{
  "d_model": 192,
  "n_head": 2,
  "head_dim": 96,
  "activation": "swiglu",
  "norm": "rmsnorm",
  "tie_embeddings": false,
  "parallel_block": false,
  "init_std_qkv": 0.0496,
  "init_std_o": 0.0,
  "init_std_down": 0.0,
  "beta1": 0.93,
  "warmup_steps": 0,
  "seq_len": 512,
  "doc_mask": true,
  "steps": 11130
}
MLP neurons of a small language model. Each row is named by its layer, matrix (down: output weights) and neuron, and shows model dimensions 96-191. Each number is 128 + 32 x the weight over its row's rms, rounded and kept within 0 to 255. Numbers have three digits each. A neuron's up and down rows have the sign that makes its largest values positive.
A block is one neuron, or neurons of one layer that tend to fire together. After each block is what it responds to, as a language model described it from the Wikipedia text at the highest values.

L4.down8:171178181114125121106107196149084142102196154096143082128119113188112118168179153110129136122129142108077112106167096153094136165165174172181083111093075097172122182088113085062060135149116115106121139092179173106169072167117159081202162123076135181146138144121127156096157145138106098146
L4.down10:121164148121112144048112138134115196191150097179089142122077152134157149123126115131184107090136102090176118140164111078119184157139118049039107125122147137134157052119180165105112121128184130171183074106097049143101135132145112124131124104106152115107132129118177091161117119159070110113
L4.down29:157177091151146101053164113181114082165176105136152137085172191198149106123135131101136133125170135064078101106138139113098155125146095120179088181131168111134128114095085117111056100073082113130120123145116110114080096142133120139131142188165128084077138122110095132106178107148151188136
L4.down170:123103199143094164139157058073108160130165103169111131106157128086106145146103129209129111197118140130114157096143071128142189048150161124079167089143147119131150096123110123155130154131178127152093123098116080113137156125162171148099117131152116085087132109134135116112094154055168099106
L4.down248:144075154131127219138109171151168098135167138089138142104118104143063195147152130134172098141062126116119107130134175144110075157074087106128105091089106185139122155172144125146100105098130108146137133121145146099108137107163203178148160060109197095188135108132066090093084122113090147119
L4.down354:119145115182127111120040106158155124197160077084127146162158155130141138162062176125074071146120097124081172099130175143168097085101128082114113125120139147059134113219166125169118153157124155129107136108155098087121041115105134121063111145131115164135142172151136121084077100121138125166
L4.down358:095161121126108141191097154097156158160068096149132155133084139154059119054126138133175171110138123086137155110174171156148160147118153140122159092115146172101119082127164125145109129112141113129073161132086133114164176142087177170121158090118094105166089084120170138154146168111115144134
L4.down364:094121087173115121157140125136137123156108140112102168094170137159141131128123161138125153175153081103132146068092116083117096081149129120037109067126128106133109033203157105201117167087140140164145100179133126151193060166141171109102153170158108112066145100136125123069058119130134139152
Delimiters right after a number in sports or election stat tables, mainly the pipe "|", sometimes ";" or "/"; also "," after a birth-date day and the "st" of ordinals like 1st, 21st.

L5.down3:176135160188155119130116162155111124140149093112106128121050118119135117124162102162080161186177103114092119074103150151085131109113136087096115123108035106142150165122175141115126108123151126102086150103113134165145137111115128125141107169176182018135110157144171138084106062076103140103
L5.down187:127093158117095062136111133126149106105101115114119159139131122101135109085129149199100106118104093113107059179108094095138099094131169112146111121123167106154165000138083107121091139144175126147118139146096097147082158116093155124087138101202169198162141083164147123104138072123136148129
L5.down204:128100114089142110117156150229117188130147112122108086107104114094117164048152129143110125120178111133163104116123135143152116122098137198154109156169147133105163091106149104100132107095150112118136142106110137164126054151102109104084071073141168061151132141167089145149098129153180109107
L5.down270:137114122060125183134098158116130134108147154106135134143148131095046085128148102123111085147098159110227118123170091140093105140149160091134106107108082133067152107128120154190162111107058098163118090128159164111110116088183132161139144141142071111155120116180110114187116152152083157136
Second word piece right after a lone capital-letter token opening a word, often at headings or table-cell starts, as in T-our-nament, C-or-vette, P-ri-vate; also table pipe separators.

L4.down73:115160135160032114101078072152178100153159096068088087069144209145059134118105111046083118158043151124110126147117148142144139122149175136086118183163142140122111124115128110183158127161178153122137145153125158171141123135122150135100179200161125162133112141083069132103113096081151102103
L4.down110:125127102127144153157113170129123130144133201158180118106113111131129068138125114122139135138144087158152162153132151154174156193152103150134132073127065156154157148115143108096136112160100102080119156167182188135147124152141138054145135052136093038115136112176131122108117132098112097129
L4.down133:111115099091087177180070129168143114168152089091140122093093133102121132139164143152105103109124124204118076197091139110090090137149100135074129174153154119109068216166147103145187139120144108083130139119117120126136105159156068152091125178125160099117104152107130123213093091136118152126
L4.down194:090101120092134165145140091127109089157163151090135118127187098096128141065123136125110147129101126121147162123118148083164091180065144152077149167097086089124107127166106176087124079117089174152074154095078157135134150097085144156162214115152158144138138192099167179137080144168170135107
L4.down252:140125102128148124181146118144144052085106143110164088081211117100117193182128077113111109107116133090143110166106102123115131136108143168113130098157093148090090078139155104194146101158109134150122132160138125157132079138119171119133149138194117229109144036127179121098094177175162090137
L4.down299:160116171102142125089119218094121164116087117099122203170120144150144104100204096095129173149170088087128096113095092135126097110104159168172092157140124143183137184104106162154105143119128162143143145093097125146136101086136098144170067094097149222131140162108094049142154096142087164156
L4.down352:149127102141137135119148197133082103110089066092156134143129181182123130120103154113122147161174114217142140167109117124125129112138126026118134105134169155171096159149137045138151154065106131126124151152085137118125144056140116095119148158119120150101088107115134138092143105086091120130
L4.down369:144206113145106070156122112131163121150153112154128160151096138104127160165116159170100099116089176129140120140058148175138122129122136116078068177074140121161079190082144115148166103124133105145175128148148163117104125119155141168159140125076104128160054114082147136093106138050096176096
Line-break tokens ending a paragraph in Wikipedia articles, usually after a closing period or colon, before a section header (==Career==), list, or new paragraph.

L6.down178:102223093136126105145172123049103159124093092176100157088149117142134159142102131091117144114105066170100123073182097124093105178099120065106123171080085131093119150137121118108143154144087164133164129159112124091172141126154093079160150144187136110123123088114125127108082118121123110092
L6.down266:125096070156149104116163133127131131144058070107096067118142152100115139164107138150151167115079098144037119130108077132153130126156147101144091087123141082166098223132120185125072129130136158112129076184094072117096157098119114168144150134130160088081134082124111135187133130151111118171
Last token of a field label in infobox or list lines right before a colon, such as Area code:, Produced by:, Built:, Class:.

L5.down85:163091107153104116171144144085132146042086160153107133123135136183152162137092079152093122130175152144090135082125140116114134165105086113199188050114114119110127052163114106141145164151168122184106161116153161123146140107065158117182141105153116159131114120146145147073123169149116105162
L5.down94:158141146135199143156111120136117137120119150132166128091116142128140151058120077087108155119188147136079126126124108108123189122183128086069196090173151119116136218124095139115126169149102125143169057120097125169151122141138107119103189131155129052156116184117141081135099187119143171196
L5.down125:125112131150135131159176131097115115122136166135147123169139162166079197132136155123105104122106138076159134115146198154135171128135079145170040169099129165097072104125166067124123132111126137078123074117159106153172108141134111147141108155122142123169163084113141118111161191123098116113
L5.down181:170101113106118208113112110143136094105116159098103143128142098172068157139149119157129114081124186128176163078162100088116162177170142093194105161168137144121104134128191115201097104119086161121096114132129115128113158111128105145094134122144140156086151105147104080109115142184052125084
Pipe separators in wiki tables, mostly the one closing a cell after a number in statistics rows, e.g. 34 |, 28 | +74.

L6.down173:168130114146178144135077105125134107121165140128126121125132118124113094111175111114152135088136147167104152153140187175159112138109124000134176098085121155134119000073136092139162156114156133117104131083089090131067138109130194136145138133155141207171140110145140154104171141162105117136
L6.down347:127121145105128106145086172130092088133120140109126134166128124146174096067129125097114176191128175097129127125114150164124129149139120106135132091000123134188171067137134154108075087114109151085098158129108133141086120111134140121225084110116114123132113148130100127120155132178150171152
The first newline right after a sentence-final period that closes a Wikipedia paragraph, before a blank line or heading; occasionally adverbs like also, now after which.

L4.down32:160068126080116171060172204123119149103205139157028112154121113081055142135111099151150107123095112188107113075151084114137140115143166188156106146106131090168146146126109117081165135112130104190140109131121071081147118122115125129121082144096105133084174178126155131175167100123141094131
L4.down118:146118162086094132139144104118142096122112142138165120157122120174158142117147155108142110115144101191072118148129096121066116181142117079131140104058115144182098131102127089118139140110073111168059093143123093132144099149135123110089132102127147091084085080205092121096158165163152160181
L4.down190:166126113184099144143127100127139086145097142105089127204160174128160128112114128161161124159100141147148129146160122097097105094122126088146154169135151098140123159143174123168152106069039139096081106089202168064143107111165161146115053125161210085145105103093138097136138220114136110138
L4.down258:134139150195155140140139055074165032161115116141130108142107124197120148087128184117149126134149108106085145162147185087098135109091069108111129036070155171136101171196134178117128116166119096139062126142143176152139111156149111112164204160119116123099168168077095129142164103147087131148
L4.down266:152126094147145155153123110202136136125067109140148146115105170106164108180145147120164092148143128149142125153128179059129164168149079037106158183164110156135126134187152111116182171136157134146079093185149111129122162130193091156161146083102186121113134125098102116135101211077168134128
L4.down325:106120070100121135046114090182139134119087173106126134093165149081174231150154102166200132116142123130170125141139100123114134140204124132172163106129157095105166081091108092123128110142099143188118114164184157097123137141185170124115105053132106178141170184096127133152158094180145122106
L4.down357:155150119106127111098144121163143022133072114118208144093201070128099163120127121145101077153117133065135132092098138087106131142084165187079180136116162115165102216114087144120120117168169106144124083147153115122163156081143127166115139082116184147108130109139128145148113186132147129080
L4.down375:132124140077137108148069109075121164132195152099136171103057147129129127111162151149187119095144135141066116148089180130056114104139110107057125137167131134171146123142171132080115175127138136104170095185113194121146156126116109171174191097109207105097137108109159118101114071116144155171
Pipe characters that separate cells in Wikipedia tables, strongest right after the first header cell (Year |, Pos |, Date |); also separating semicolons and colons in list-like rows.

L6.down27:145147153141110128072114088118131097090089182180151105090167136152124098134185101143134130146115084160071139172097147115127191051091106144097104079116120102097151082103096087068132147099164108151056188155130135071106160140065077123129162155109135067114151160068156211161122168125168144081
L6.down326:123141097125107088119103116127123144128149152180151070091160157109176096148168117159128118110151109106132125126117085092096153102123136143074094121151142144149127150185134157099136131102087151135100170141160139082149121103092133086133138150131092252133129147152127179204111136106167165096
Country or state names that close a location phrase, such as Hesse, Germany or Country: India, plus line breaks after headings like ==See also==.

L5.down80:116130149108161084144074130106141159134112092117118092140153165126137108147070154107110125156132051151098123154087123092078199120075108143107084109124106060152194135174041147167136104170152149133109124163135137118178202161093128108123149173157134147068140097129150153118142149153169123112
L5.down118:177107157109171134171126113127160098087161086085161167110099142113175146180177082183114107169187067067138146145097177173134108113146113165131113180129109129145110103113180106073117108104158111124142090102126078143108119034143130056092136133155091071169109092225089101110167143185152125100
L5.down127:143113125161105133116064109159169145127096096082121096173113133149105125076164159162083135172125099134139134110086149096131108064087136179154168197164089120155129255141178153132136109166090135125144139083191164111134107124107203172187177119102158118167111144096127161161171122128190125188
L5.down275:144112152100103087087138088151126153163190125139136127115129121111153092097128150152087150140152144169157088151109142170085132152143103098086164114074110112158088203129109126106133098104161073103123171103101116128146132155119166128157172129093192064175097144139092135118147151121089089173
The word and (sometimes or) that joins the last item of a list or a second clause, often after a comma: Belgium and Greece, pinkish or olivaceous.

L4.down40:137066135155101098091107142084146170111095142132145102121122086108124118092130137093133158164084085177107148121120193194155107077171134151157135097131165106137138076109152171173120160124138106180114173127102191142117131160083147119096081158154166228153141132086141179128150138144155130128
L4.down82:118144099143126117132070138100099128124126090145090118100083108141136138057112112152152117153160152076113168133154093167112122145130158111077108065117124126221146128163136134105134177138091187143068157153148140087093105096124115121210167131133235140117126086126159118145118121119143038119
L4.down114:093143094143049161095124160107093160130113077163148083123148150134166132092142150149103150131143087075133132172161131147119111129123167177108113084133096153141071105153099135111119104156130077156157124113116142074116150091143155091104141207146145096131176182181132134150116086145132082095
L4.down116:101134087110104101116117130081107107161050115108136159109141088072156098087097120167095130154082121124135103138137140155076111130144187193094123092105125145105093107151086113079124193153115176118106142110150095140082158126124184093149179173111147083087154183139074120044159052141098111101
L4.down154:109140079153165163100073068118174108119106119171126094153080131077141117113116114124101055113138116131073094147172130168147147142129164062130120160079165174138124094151174088125127194113136185165130070135128117165090107113146126144140122116045153024117079098141149096125116165078101133137
L4.down158:070146173149121114068119170091116153101147122143130126138155167159146051119136106118140115109110084123049061101153165141117082078135112180128134110142142111160150164107110163094146148116165114114155142120089069103143119128117140090086147178109116084125145105095206089147057128174158086114
L4.down243:094160097134114184153088086120122172125142135110152165079089152147157114064120154068113114147109146171065077121136131148171109181152129034160137108116137143043085113165161054092188119104120146120108119141130155151162088165136125153118121195082145139150112102126066141120112101118144137133
L4.down264:134146149085104109188099151085154144097189170125102181142117178150154039119135133163128127141118132158069056124127162093104108110139127101077172179150149153121081233123153108185145173168111155090121087105141171184099156140086121139155081137131150208062072139088079140111136131120188078163
Field labels right after a "- " or "|" at line start in infoboxes and lists, before a colon (Class, Elevation, Occupation); also section headings and paragraph-opening tokens.

L5.down40:109116076134116171097121147111148077122167111127126144127156114191129207124128093107121128093165116101145141135118161117110159211125131116154137111130090185129095178053121060106099107155100177158174155182103147112062153129108108052142139136114105151174042092125143122191152121073183152160
L5.down132:141070053130192108110123132078056132111090046149119115100086137118132135143112083102161136095157156123096154124151170096089142122147182064073113143121149114144090057120154091120063106094072114095208130129050113152116114153121161067133145193183108088101134159104115114159098132135066125094
L5.down138:073124138137095151118097017128088108125118147097148130147084088130123182125028134143205060125137093148116119166118144129129148139128117162162160110156149154102159187136100182109110080162092127179095095169121143083058089141129101124118133109143123171135144173129158135133126081117165150127
L5.down260:133162158125182137086144107119160108135171180092151173116163145098161124146081151122195110144140143106094162148166095144151114126140145075161138135220175147123157072115145198111151143134116161079123122122151149101130176105124175097190131103143148136182136151099163106122118147123196122124
Digits after the first in multi-digit numbers, mostly following a 1, in tables, infoboxes and stats, e.g. 11, 12, 1899, 41300.

L6.down88:124127170080136125169123140130168144185141129129140148111061090138127112131119126169100088144065130116110140104125110124160048141142145116104028113125133127075167238149056131111121107199095169182137133122136112137123116104117103164117162126096116255165120056126124144117141122129150127152
L6.down199:122134126150117068130169086129131121154101139097196124140127094110130115101071113111131127158104100094090179121180192114092020145137149134119097179071126138116149112112092111103106100114128139069139125198172132102113066099163136145150121096144139169059116144118148145099091103123141104109
Column-header words in Wikipedia tables and infobox field colons, e.g. Review scores, Party, Team, Year, Title, and Class: or FIPS code:.

L5.down104:169150144140124113054109091141087066134117130171128106134130114140088149156134152121138099099159070109107080125114118119066156131130163046110148120122102119135145159108075128117140114137158089127134185089108122138072181141142128152104098060136076121107160172136137141125071167179156119116
L5.down213:101106158103079160141100152078113108126143063125138146133125101109101129106111108129066126155068177090164091145083153119105137103183166100112123093181158117071068087162134109179147090082109138170117079161120106142105133111140103118091165196134107212101137071106116166079113163129094165151
L5.down219:089177092145161115173104102152141114118094142161150087161053155165074154108131136154152133123143074095111151122132132067144119104138113149131089117130115181166181104153134153117163130151114137121063117128145168114131108146118101135080185134163132255148149161121199181155094201151147139123
L5.down273:118165066072172122172169149152131064112139124143180143128083062127152114127136098172109134115165168112138146194155124134076087163172073110152094122106123165160120078128180156108110138145181130110091114092134127099121148146118040109191121114153210133133094081181120169111153192110150071170
Fires on the newline ending a paragraph, usually after a sentence's final period or a short caption such as "Township in Ohio, US" or "Commune in Île-de-France, France".

L6.down159:124139129173126119143162133149128134108125199110194097159152161149134116092154102131166112140102133060097165124133136065156114132103125151140066122151069115086126077141174101100131149110153087160148113195109194136094091131117149068188132140094081076130138134131174133159093112113150112194
L6.down184:068096142145120150162101180117096121142108093094155100165121137090118130112110119089114181117089159141163137082111045148158101135121136076137079109055113087108087152059102124096133133132156142086089082144109084117177098083165106145110089108141145187120166105049102129106101081132114099132
Digits in the third or later position of a multi-digit number, e.g. .524 in sports-stats tables, 668 catches, 2,760 meters, coordinates, IDs.

L4.down15:077131110200148085178147093108097152091114088163100100181102144198094121104144153113183128106123162193151170096066155104147141125064098172159129134190156123167186122116077159133168141146088115197094141105094164132157134121135137123076083100146107130095131139164076128177130101093099116115
L4.down188:144162203184118130128175119119146137111161130071162130179196120134137141131119115120133119140111160091135179187133089162125146156095132158161134095069165137111133145139171077112088099108126128113191088125124162106160160087141065144141127121099086140199124136182136106101113096101172074199
L4.down246:183122135088176190089095083206137163088080132160128152111154153129132179147128090170134091093115160090185121125156150108105129158166094158146124089153207121149138076170118140164131139197139129155081113198115111086089138123100130139159136094152167054114123132196143175140107152154124148077
L4.down291:162141156160114161076179129121164068123149153129126115151066101154091152069105124099178134135114124168135141074138139093156105120149121155126129139179123133110054255118143186080057104168078124144076148118178192147149144083176124139106133137125122188143131186169123144114119107079149127138
L4.down302:129166142132118145136111140124136121097096094102139139114103143157113142163153080122154076106120129107104117105090178158080103113131122091156165131145149108068116133160175134118120142069108159160133071115126099137097101154086116162096127197109140151164096098149166162081063128132245102108
L4.down348:138185104121114106124097183111134173139153088112092235138059154133094161124115085140139103128196121102147122164100146092149137087119151173125155090156128144113153042165094172142124157124090109111158097140189161152089116070152100146170122113058045153102075073105106172168184118109166171131
L4.down351:122199165231093059090097093085132090130141118116170133132104054144138164142089166112149085140157076113126189161127135090115054099137092106191158104103136085127096208095139107114108100143149070152138112133123137142207107148149120131173115110109088141121132118125156164135117078138114118165
L4.down355:111103190129088161141106021128158098190074146125086118075127115111106114083137104131113132121123096167125097103179144139093149126126074152121172115122165124110115065075133098146115185148098121136090042100144091144088125094045144170092182111134136089145140131104077099131129142084114129127
Single digits inside multi-digit numbers, mostly after a leading 1 or a decimal point, in tables of votes, dates and statistics, e.g. 98.4, 1958, 118.

L5.down30:139141079107156193104112161165080189166141187091134111076142121131094160153153140078202127158104093135095070123174167165127105134109112144125111137124139122155114100131182104123154081100125111090123110089055136115135138130062094158111159098090110158087176119093103181113157135125111142092
L5.down59:111105166228140143178159132132113145131101177149181126151106187119128156144150105078132125111163083171120180141215099129124096143109105102100141128156056108100139131200152114107120149061160111133095115162155224085143139100117122119155142087159112118140157077135168139077094109149098108125
L5.down155:077094160127083116136113128136194175100085148130115100165135133084078145081083103139152138209155136151145122076099155134129095109116087108140199094163121060067117077109116136144150163107136164188154138083111125077167121106131137147139175121086177105106142178144134121069167117146083142176
L5.down353:145096165138113159126087063165119157117114130109118095100144181134131142068144141100134158170138099104079136091161126104064108126137187146135091130085100068154228024109170110117113076148151115151131055080106112135161098107119101180139161166150102098138140072163127108080117106187111110178
Second newline of a blank line closing a table, list or paragraph, just before a new heading or paragraph such as ==Track listing== or In 1976.